Weights of a small GPT-style language model, trained from scratch on English Wikipedia.
Size: 12 layers, width 512, 8 heads of 64, 64.2M parameters.
MLP neurons of a small language model. Each row is named by its layer, matrix (gate and up: input weights) and neuron, and shows model dimensions 80-271. Each number is 500 + 50 x the weight over its row's rms, rounded and kept within 0 to 999. Numbers have three digits each. A neuron's up and down rows have the sign that makes its largest values positive.
Before each neuron's rows, "fires after" lists the tokens most often just before its 100 highest values on Wikipedia text that the model never trained on; "fires in" lists the words (lower case) most often at its 100 highest values on Wikipedia text that the model never trained on.

fires after: " is", " C", " was", ","
fires in: "a", "not", "clt", "who"
L3.gate337:517398477493562432531534535528442478536553420574509458596498499520434427512431495528455461535501469523470532507529623432510491460456485491514513415568562575514432490544447485506552469478469481570536593443387501516494522429468559398452536491537519513598473490552487512485516481570533534468536462510549539491504495498484568529473506476493528483491544653496463509495420614487505445500399514447432482484463584437427547508593430439491438491410458497507565419559593488452457479559527497553585550474448486517510442466560455499470534575561565478509504469523501597498596507547455492517
L3.up337:455490482494581510444534513478471564442497505497514484579483546530438473539488443512494547462486556497519437440483527485601377449417466485545452511456470484540452442418453514453477541483547574523497491530553477519506527471540483534485498435498494491501443520570446560439458559551481407541529510526525502531472548451535469522507467590529441470448461622453520517466494463398529567457520504479482628490543526527556490471513466460536486517528503497524487575551499517532439528527421543560529537539486536535460563493438492602501543510493417488411490448529446460454484520568459433473

fires after: " as", " in", " In", " "
fires in: "a", "at"
L6.gate374:462479504482522494562506626463513584495440437417440522509474451416497517508509439509598427571495463539531569425519495450475391490534498416490430547479462447549495426402423425560430506523496528434544503541485583472525572543495514545517490499556465586448408449533487494495621516522468494545587457507573486507509462474601481505457546496456522467433443522502405513476531560410492444499448545581457602548577479513462487529523459538503465588469521454475543524476459358393508514489557517446524490515447499439409544509485488547516539603459519490562533495452533496544439434541532465520
L6.up374:567502476515453485505546541546509450443440517580469456441534406568583455434490429511509569521501546532441513583441371539522494511533589539549474621531502488540647486492537477504555537524443492486386496545511518458495396508379503548484413434470491592475523519492531519455503465375475511479517456479501620416546484516531457452523509411562568391475489509529517511449464556550541625600440365499568467547464549525420466594557498442583473528473532542518523561444517464554486444444521470467538588488511563493581543387477530458484503449516458517506559530474443523418457564493520487462

fires after: " as", " As", "As"
fires in: "a", "well", "an", "early"
L7.gate221:411513493451508512613482596541437493403476495625627486555483485504465446458518461539487449525459568435530521425508506508592540490562539577575493454423535412506467462419519472590531502534512534570523493482431596488573496552475465509509565471567458644524464494510496512473510547532466432490463545434478488492459564465451455532466512454489513458531486473581499418577468511539474554466499550525493550501500597406422429513503480537459458525588489503481410456457446479466467513481517583524528522499405466506464603476482435475471501515598578463510503519531443497569512489417564527458
L7.up221:581587549507531500450535546568492477467531519375525520453504509481492549555507496438526588547561555495568507565521570491499499555541528494588576593525464528586480496443506447421406536548482597533361432551448466443543542479565439531484502404542493549458550514478502537413479516415440485514518465529572522557468514518512539645445494406501447418480434536535471535497529539452478547481529482512452458406580590458532573531417478493446481443577520627500545398514504416502469527450557523431558551504457408539575542442581525533422458545530536420574545524455483381420481563542563438378

fires after: "'", " in"
fires in: "s", "his"
L6.gate382:481459477610547431512484588468467482469558510480484597469494508410558526490518511595488543540496517502554424492576514514525463452490581506447443529443511564565589546516441590492551649509477433634556567437467473447550456531484565553574548541458425481509490528419470431490470463507443496589543544414517508457470458494600420564510539391505560482546550396546523505465470533522470572518548467520473486515502485442480541559477447446618499367533477462483486578430539487539582494480456533604490511602516535491560516571564471483510547511546505585483567494480429485506543583465489464443
L6.up382:517502496547502499565498496442470598463422495509524410555489535414463557469578521476445589498590432538551561526508420421482577497489456523537541490491482505499528511527487543510513451526504477474547509509604453513542530599585451402504609464508521466513544497515490521482449576489542554527429489477517528440550435521524443489609551536553535406473457548501397500470439487441424439454574506547502537485493420509509479446483501525529529565538507424513604588444541449563543510435536502454462474459461402443397442547540414477578546486452501439432479469535460570486455567433484521478

fires after: " a", " is", " was", ",", " an"
fires in: "a", "an", "american", "other"
L9.gate91:506470570453534537558559482507599393371415578395562545577475492448527493513566450454604449475603574562515476548544535548438451497477504502573394533603488475475498487516468471569483454535466447506457541476354483475583487488523560472462416477480552467556498482420599453445535496573499547536530527515580514475549547464476603449456451534389427420517537429539560474525366420478444489450609483563514525469509460549525523504513518478535525522504474458504506539507443537491460455540533529488467540479460443497404502475614526480505511526508510490596492531546518410500480507550458481472
L9.up91:533519485531500564488505550585544519536470498533568446496486582498535486455529526465454537581538435588451481457462566482513515581584444450413545523502537466407600579494572497459470534511535500557481475503463403505485506470527488591556516501517484445570461459532490490425543523535586418488450477482501478486433524445517419434421455454557422461462558406402484485465563446450489496413513457627421545590621499466418567491453560499480591467502515508452498490433580470447593485452528452539560503435577435520496491554489511464491489546536524564532620534593487420522475488547497478538

fires after: "'", " ", "-", " He", " McC"
fires in: "s", "ve", "re", "t", "m", "heidrek"
L3.gate346:433411456450504482504411468505558534546388582510545487521531440433502535563497415469493472499416630481439472402554429531507554539497460552542447532446477552434508531428477610519434485536436452541420402518501550424496497535482498474444448437496430479518445485577510509495495572525432447492481442492571544489529502570497446550487569519503538521411537602497412572404425560475469523481511539454429420504473486434456558468459565528535455517497496494503534463441531501478460480531498403479522392578424485536526503496608514593584481534474451488499521484567503519518476521522570442501
L3.up346:389371533482532452476453540524471517467460505490340438575457465480509574517456476512555473572471526514436451564549567434501532566508449478461492545516473552407433429473510524501541355510561538528494547511445483505544481522473462571493438518446403532482535473488538540642421550503537451439518511506426504517582464426430572532508394439539465462473502443408502415505591491472534456515579532573470477427566478462457532536424474575478538440449498476448510483440534523422465462509541514477533434566496439536543459447536574564563542498547512495460535454458516528485497489506510511439

fires after: " the", " in", " first", ",", " during"
fires in: "the", "first", "in", "time", "second", "a"
L8.gate760:426494465466488518448424523503481474546543513525565540611501544472462546532492476524469452447465552590550446538449518434536491616511432530491433423514532553556478450532459473458596486496462544438489456431553478526376500527431470454447465411428445555547491424574496512490558567448611454386455473475542541477524604523437485538430420498546474484495486488534524434558577552493534491492535468541459521407467484399514575530450630516485482554465489505409539482460493503461530514532467511508511565574571514449445515534574476509533488541529457408512453465446454436487511523483506476514
L8.up760:461499545548555493451608477553526476498476464439516568474487557520398484499458485608555504458468502595580509507433542437549481541488463639511623436477470551459477504532477492485514505517484494537654535486437530424457485454487470582518433511465540495447576521559608523517436578468519496502445579401539473430511519558560510482515554468546523496524500400506506504457404502438540445573520514534455534527479524513400491530439539490476510506449454594617512532487480516439505482490500481468572491491558553499620562480538505553422403521500365549585451421501543556461514449471505459471

fires after: " is", " was", " were", " are", "'"
fires in: "not", "also", "and", "then"
L3.gate826:614461517466464477471569513581504468530523455589504526500330460454542424558592645492563551518564453407493560551526508482467535415447512493453532475523559433477504523479468494556511534510468491465535529512413434527548470507490454436446496475517561489523524518463508451428425538580492460434493494543559431495482461545397474485521577505503478460547517524608527550427529498432497511444475509480518456483341471463503496507560571491484552513490498472391502441498520498543541590492522555475496485510444515503527576439505549597499455508457479584527526520484484473459429455590475487407
L3.up826:545410447460498608508562538515493490480545411585510447529436484507451473629630516550521407530493486522448523582473439558356437427532563472518553389524481429495490606417450463530560456520556416508501559504446484496506463532597470391465522452551480460476487451472433442420429525600563498443450456525461507490412527559407501481555456590470529462565591536512548526505518533496576493463400462495530439488366457536473560469535440528579479520514406508460418561466521393496607559471489534454534557496462500450555590486462541551409517562517482570533513519455437458548495482480499543485

fires after: "."
fires in: "s", "c", "a", "d", "m", "mw"
L8.gate243:430521374494497569463498507477445523501505508448512380431529499498553487509486456445469394452536523556402442530577458538582523530501492505478483463484504405519531538491475562396447549455512475473596528576508482538519484511530497491512476578572523491497533451436516508469502545505513528532514587470494449502568501533426532537438455455480518539454388432470484404563525494434487482457512486657437541462419470452506481519445499584493551498541565414541492493475459566459563493492512606382474438555517447552536483547534376378458531548539562588574502421562576507434500323454512476517
L8.up243:552481490528558515476490529474512444493445518436453438607494484495443592529543510491413520508492518537546571483507565435395439497542418511511474522509629528476472513486532446447492528557511565501542528500478525542543580454557486623476589429464441532541479496501534531456503562503547485526576599497545423541443472465453464520468482567471548515453559447538508496546405520470472389489531434601482485522577495404444581480483510509483495549471527424496539504448487527396547427549570567598507493521529521474529445532464407528502542537500537495498515524436462509528589507561453429487

fires after: " was", " were", " also", " is", " said"
fires in: "known", "to", "found", "said", "shown"
L7.gate454:517433491425430422457602531531545548561586427464488437419470486519519462552553489549406535443570452527457463495497513582552518580495573499514556525547491458434593449463437468481527462428474509502455590553533393548528498458383462457484425461481564433484553560564497476494461510475498477459514555464501473483530442538585466538433516526536637487470501485497524511435570555520504506604537523499464533478486501641506486589509439489463521495522453468491463509461516496537589499412500507520552432461462493429513515428453488385516521481561524563501546580561570401507490548528471480523
L7.up454:511495536490522404471447507534506532463525475532533491458513490516551464425545334437469513486589613530510545441512513440469562519449681449469500561549408394481471519447502436475551424508487485516537459547471464541517440465480501550477553494448643463548559568472484513526509459376565462543585429505475456490461513426473482506476472509489549515435483537521505598559497460380515484541526496484492527475545554492509505439510531479534531406531480494496480456601513418459489533409594489509426560393500520489531585511381535581533482525514518546583589481545497514436442502520511516573